python train.py --n_layer=14 --n_kv_head=6 --d_mlp=512 --norm="rmsnorm" --rope_fraction=1.0 --init_std_qkv=0.0231 --init_std_o=0.0 --init_std_up=0.0231 --init_std_down=0.0 --optimizer="adamw" --weight_decay=0.064 --lr_head=0.00564 --doc_mask=false
MLP neurons of a small language model. Each row is named by its layer, matrix (gate and up: input weights) and neuron, and shows model dimensions 128-191. Each number is 128 + 32 x the weight over its row's rms, rounded and kept within 0 to 255. A neuron's up and down rows have the sign that makes its largest values positive.
After each neuron's rows, "fires in" lists the words (lower case) most often at its 100 highest values on Wikipedia text that the model never trained on; "fires on" lists the tokens most often at its 100 highest values on Wikipedia text that the model never trained on.

L3.gate432 [153 133  90 168 136 126 147 162 149 163 127 157 133 119  94 146 181 175  43 137 179 178  83 157 146 127 170 134 170 136  67 125 135 169 103  88 120 155  98  45 127 107 158 133 145 147 153  94 101 133 123 148 205  65 111 149 159 148 109 127 101 138 102 148]
L3.up432 [134 132 210  74 133 158 175  80 172  98 148  69 130 145 100  78 160 162 146  83 116  93  90 179 155 119 141 128 127 132 119 156  87 123 133 151 137 101 115  79 123 106 113 120 112 111 100 106 133 161 220 123 144 148 147 112 140 117 183 142  80 159 122 137]
fires in: "team", "played", "match", "w"
fires on: "team ", "Team ", "played ", "W ", "side ", "match "

L3.gate64 [ 99 155 121 165 133 122  85 129 157  95 175 157 142 131 182 143 127 167 128  86 145 118 176 166  70 200 128 124 126  69 144  68 149  76 133 128  74 109 144 128  93 185 161 124 138 117 131 126 126 119 134  91 144 140 148 179 166 149 157 125 115 140 162 146]
L3.up64 [105 157 138 165 123 117  78 121 157 103 177 173 158 115 172 147 131 125 135  85 128 120 162 185  73 196 139 131 134  54 143  57 163  97 137 134  85 100 145 158  94 175 160 124 149 104 152 130 139 109 127 116 139 121 124 173 166 137 163 142 110 122 168 147]
fires in: "built", "construction", "worked", "developed", "live", "use"
fires on: "built ", "construction ", "use ", "range ", "worked ", "developed "

L4.gate115 [115 106 104  82  87 112 173 130 143 124 113 233 105 101 103 112 135  92 119 147  70 121  41 146  55 149  99 169 122 109 125 150  59 151  91 169 129 124 135 109 137 148 152 123 155 128 138 168 116  93 171  82 126 165  87 117 125 152 131  92 119 124 107 113]
L4.up115 [107 103  62 142 153 138  72 134 135 139 178  57 138 134  98 145 133  62 145 192 103 139 137 158 150 176 157 152 135  96 115 109 107  96 171 167 110 160 144 164 122 101 129 100 122  91 111 122 123 100 119 113 139 148 104 121 173 191  63 152 103 129 154 167]
fires in: "on", "programs", "at", "motorised"
fires on: "On ", "ams", "me", "Mot", "At "

L7.gate97 [110 146 120 109 129 144 140 107  84  79 170 130  74 125 201  75 130 168  82 141 100  96  96 170 153 138  96 186 133 177 158 108  98 182 110  98 102  99 136 149 140 130 165  67 148 143 124 107 107  95 154  96 109 146 137 120 115 111  92 137 152 131 104 141]
L7.up97 [114 102  53  75 130 121 179  68 118  83 135 128 121 120 206  67 147 187  79 181 113 136 118 163 148 168 108 208  96 216 152 129 121 127 139  85  94 103 139 167 128 123 131  78 132 127 102 129 136 112  88  87 106 160 151 137 150 152  80 165 156 201 112 160]
fires in: "the", "i", "in", "most", "on"
fires on: "The ", "I ", "In ", "Most ", "On "

L4.gate280 [ 59 104 100 112 143 106 118 122 120  56 153 138  97 144  95 130 118 131 123 129 185 154  97 195 109 186 132  93  64 147 141 103  84 134 115 127 138 146 140 145 121 125 151 130  92 104 128  99 120 112 161 147 147 119 114 148 226 132 183 149 101 163 156 170]
L4.up280 [103 139  99  85 156 113 176 126 160 139 151 133 143 165 128 164 100 134 172 161 155  93 114  66 146 155 139 131  91 124 124 153 142 170 144 130 193 164 152  77 175 123  88 110 122  96 199 137 146  77 149 184 159 168 136 122 132 127 110 167 164 124 104  96]
fires in: "between", "from", "albums", "election", "action"
fires on: "between ", "from ", "Ac", "Elec", "ums "

L4.gate112 [ 86 125 143 117 119 187  84 149 171 111 169 149 100 149 154 154 132 157 129 110 188 179 115 182  94 110 147 120 160  97 100 171 121  76 157  90 144 198  90 113 107 145 155 167 121 161  94 140 140 110 114 154 124 120  68  67 134 113 163 137 115 169 112  92]
L4.up112 [116 160  71 127 166 155  82 159 139 110  85 192  89  92 157  96  89 122 153 111 145 133 177 161 173 173 153 133 101 123  43  93 121 121  98 140 215 125 165 156 137 162 103 134 115 146 109 158 112 113  81 161 135 139 153 142 157 105 148  98  30 117 124  65]
fires in: "have", "charlie", "chart", "had"
fires on: "have ", "Char", "oun", "divis", "had "

L7.gate209 [117 109 106  43 137  88 107 123 162 141 124 127 110 169  58 111 145 156 152  64 131 155 102 117 200 125 179 107  68 156 161 183 147 123 121 126 131  97  93  70 174 153 172  99  97 115 133 114 125 112 113 112 162 131 138  72  72 178 109 124 117 150 125 140]
L7.up209 [127 107 220 102 146 165 120  84  52  50  73 158 114 100 194 103 125 193 112  58  88 131 118 149 120 142 131 128 191  96  95 152 115  58  71 160  93 137 104 103 177 122 164 109 138 118 155 159 136 115  40 150 162 118 129 113 125  97 154 111 131 129 146 174]
fires in: "team", "club", "party", "league", "ireland"
fires on: "team ", "Team ", "Club ", "Party "

L4.gate43 [115 130 130 112 216 137 116 126 143 115 123 114 108 120 121  92 167 148 159 124 178 150  88 124 135 103 144 174  70  94 149  70  93 120 142 149 145  92 113 129  98 145  67 152 127 127 118 109 130 163 111  32 123 106 165 135 129 102 108 179  86  74 130 144]
L4.up43 [170  85 144 105 157 123 165 111 123 107  61 193 115 123 137 137 116 104 146 161 166  81  39 142 127  86 102 122 147 133 159 106  80 127 158 120  70 111 122 157 161 147 170 186 149 119  51 130 140  74 127 113 129 184 137 173  84 134  98 121 117 124 120 155]
fires in: "as"
fires on: "as "

L2.gate35 [115 123  78  97 135 142  99 138 133 156  81  94 119 124 197 108 113 125 114 108 135  76 108 126 161  95 110 165 153 128 159 148 150 145 147  98 173  77 114 161  78 130 108 162 118 130 189 143 129 146  84 118 188 133  91 171 175  79 187  86 137  62 156 112]
L2.up35 [137 100 100 115 117 125 120 155  97 136 105 148 108 145 113 189 190 104 125 174 108 138 104  94  98 135 160 133  86 118 181 133  92 137 130 207  11  88 112 157 185 169 114 174  96 109  82 164 134 111 140 170 123 144  76 166 149 138 161 177  79 148 106 123]
fires in: "fiat", "hall", "field", "center", "approximately", "centre"
fires on: "Fi", "Cent", "Hall ", "Pac", "Gall"

L5.gate443 [ 89 131 205 141 133 178 154 118  94  83 146 131  92 142 113 133 146 140 113 153  90 101 125 113 174  59  97 149 152 122 108 168 137 118  72 154 115 133 138  79 113 129 122 167 148 171 121 108 140  90 111 207 152  66 105 112 122 144 159 103 138 167 158  99]
L5.up443 [ 62 143 129 105 119 128 180 126  85 130 108 159 133 160 175 108  85 214 151 128  95 101 177  96 159 171 102  96 103 151  97 214 175 133  94 126 117 152 109 121 149 142 162 163 135 113 201  92 149 122 114 158 159 118 143  82 108  34 135 122 150 154 118 113]
fires in: "not", "also", "against", "name", "1", "been"
fires on: "not ", "also ", "1 ", "against ", "name ", "been "

L4.gate140 [137 104 132 112 221 128 122 123  46 159  26 104 142 163  77 142 152 102 144 141  99 110 111 158  82 150 144 139 123 147 124 198 130 112 143 173 112 128 146  49 140 187 130 147 159  76 187 142 132 151 148 121  68 133 175 138 138 156 145  85 172 134  93 129]
L4.up140 [175 139 149 130 159 100 110  82 105 115  40  80  44 161  74 163 106 123 166 171 108 166 156  89 122 124 136 141 107 180 140 176 107  89 126 156 116  89 135 145 131 110 105 163  99  81 158 120 147 154 178 135 107  76 151 140  82 164  29 110 110 120 160 142]
fires in: "can", "may", "leader", "matches", "would", "leaders"
fires on: "can ", "may ", "mat", "lead", "Tim", "engine"

L2.gate322 [120 138 197 103  92 155 157 108 128 152 129 132 124 120 115 144 143 140 139 123 138 137 105 107 120 169 141 135 100  62 122 144 108 119 165 169 163 124 102 126 147 108 149 156 184 141 134 109 122 110  96 142  95 127 107  88 107 118 135  87 145  90 136 116]
L2.up322 [123 135 147 123 123 107 106 139 122 187 144 137 103 134 131 164 134 147 139 141 108 156 118 141 140 180 146 134   0 123 145 190 169 121 143 161 139 124 116 121 133 118 149 130  10 133 131 108 119 129  96 121 138 154 140 140 146  79 142  94 150 116 130 102]
fires in: "given", "advanced", "night", "knight", "fight", "babloo"
fires on: "ight ", "anced ", "ir ", "given ", "abl"

L7.gate315 [150 122 124 121 138 166 198  82  98 110 143 173  91 173 219 110 181 139 164 119 130 111 138 123 109 145 126 148 141 106 120 135 128 159 122 129 136 129 169 125 116 175 146 165 183 138  92 103 135 132 129 138 157 162 117 134 115  65 129 112 180 168 177 151]
L7.up315 [ 94 177 144 118 117 164 124 123 156 172 136 110 156 101 104 111 123 125 136 154 187 125  84 116  95 106 124 182 120 110 173 155 158 149 104  32 119 130 118 176  95 149  78 102 141 163 145 137 107  87 114 164  98 128 175 130 145 112 163 106 154 120 157  74]
fires in: "or", "addition"
fires on: "or ", "tion ", "ance "

L3.gate55 [138 124 210  99 133 107 138 113 114 111 152 126 150 130 172 142 108 127  72 145  92 135 214 111 141 129 200 127 143 123  75 121 133  58 149 143 122 130 129 147 102 141 138 147 156 100 110 110 133 119 113 140 147 121 127  78 111 226 208 123 201 154 108  85]
L3.up55 [129 135 190 140 127 164  92 115 194 115  88  84 123 112 117 104 124 104 119  85 138 110  57 162  98 173 160 134  95 158 126 125  53 182 136  94 117  77 141  57 133 122 112 167 115 125 144 124 115 126 134 121 141 152 151 114 127 130 179  92 128 169 120 123]
fires in: "team", "highway", "higher", "high", "species", "highest"
fires on: "high", "team ", "al ", "land ", "species ", "season "

L3.gate7 [157 134 144 146 125  83 118 152 132  49 136 163 150 122  86 102 142  94 192 122 175 116 123 136 150 155 174  64 130 138 103 122 204 105 124  93 137 133 116 114 119  97 165 101 120 142 102 119 115 142 165  80 154 117 161 126 133 116 164 255 112 116 128 159]
L3.up7 [ 97 150 146 126 146 121 106 135 128 147 103 131 114 123 117 110 107 218 140 123 103 132 121 114 132 125  89 121 125 114 138 120  32 173 147   0 118 131 126 148 107 143 137 149 138 117 122 132 127 137 125 142 144 125  80 142 120 147 163 107 137 149 115 139]
fires in: "his", "put", "output"
fires on: "his ", "put ", "eas", "x "

L3.gate202 [149 145 198 123  91 153  78 104  89  59 171 142 117 145 175 142 161 143 110  59 112 106 133 150 214 105 185 139 160 112 113 125 108 100 105 151  78 124 119  82 105  58  90 110 145 163 138 164 121 188  91  93 154 135 110 109  82 128  90 132 114 131 120 149]
L3.up202 [136 167 184 141 140 202 160 134 155  92 140  85 114 160 135  99 102 151 128  98 125  86  73 190 154  92 157 147 132 168 142 148  93 134  56 125 113 153 133  93 121 119 109 111 151  68 176 109 135 152 151 124 138 122 127 116  91 153  84 136 157 147 109 140]
fires in: "team", "international", "popular", "football", "appearances", "basketball"
fires on: "team ", "international ", "popular ", "football ", "ances ", "asketball "

L7.gate314 [140  38 117 114 152 161 185 113 130 114 132 146 141 128 120 205 105 159 127 189 137 120 158 130 129 150  77 163 165 184 117 151 114 154  81 165 164 141 110 117 156 160 136 138 177 104 106  78 111 152 166 164  88 125 105 149  97 179 189 100 137 114 211 212]
L7.up314 [164  83 107 121 117 144 128 107 118  79 162 184 144 115 105 193 179 125 113 138 135  97 113 140 124 102 102 165 118 157 155 126 140 153 113 143 176 101  68 118 151 143 144 137 186 169 137 126 138 116 172 130 125 131  81 186 128 131 176 112  92 137 192 136]
fires in: "team", "game", "final", "first", "after", "made"
fires on: "team ", "game ", "final ", "first ", "prov"

L4.gate104 [124 164 140  66  81 187 190 128 120 173 127 133 100 132 162 114  88 124 103 152  50  86 194  90  99 118 189 161 117  96 142  85 106 187  95 192 135  81 139  96 117 113 105 181 173 116 104 138 137  80 105 136 148 156 125 151 133 141 127 142 116 101 190 133]
L4.up104 [110 156 173 108 131 158 122  55 164 124 141 152 156 142 160 113 129  94 132 137 135  28 147 116  94 142 102 127 115 134 132 156  79 106 146 103 132 123 175  89 165 158 128 114 138 117 156 129 131 135 139 139 117  93  87 139 104 120 112 103 159  47 160 117]
fires in: "14", "according", "law", "11", "28"
fires on: "14", "aw ", "ording ", "11", "28", "sm"

L5.gate190 [134 118 125  96 123 117 129 110 114 131  62  45 109 119 125 143  96 149 166 146 153 147  80 161 164  75 169 149 180  88  97  98 132 100 151 134 113 102 152 120 136  30 118 140 136  81 151 145 126 137 145 127 170 132 187 102 140 130 169  98  99 122 128 156]
L5.up190 [ 91 135 112 119 136 177  74 188 145 115 117 171 139 126 156 157 164  79 110 148  68 124 111 129 206 148 110 117  83 182  86 187 194 121 126 167 178 136  69 107  91 119  87 145 117 146 127 170 131 149 139 164 126 134 157 149 145 147 117 149 100 111 108 170]
fires in: "it", "there", "team", "utc"
fires on: "It ", "it ", "there ", "Team ", "UTC", "top"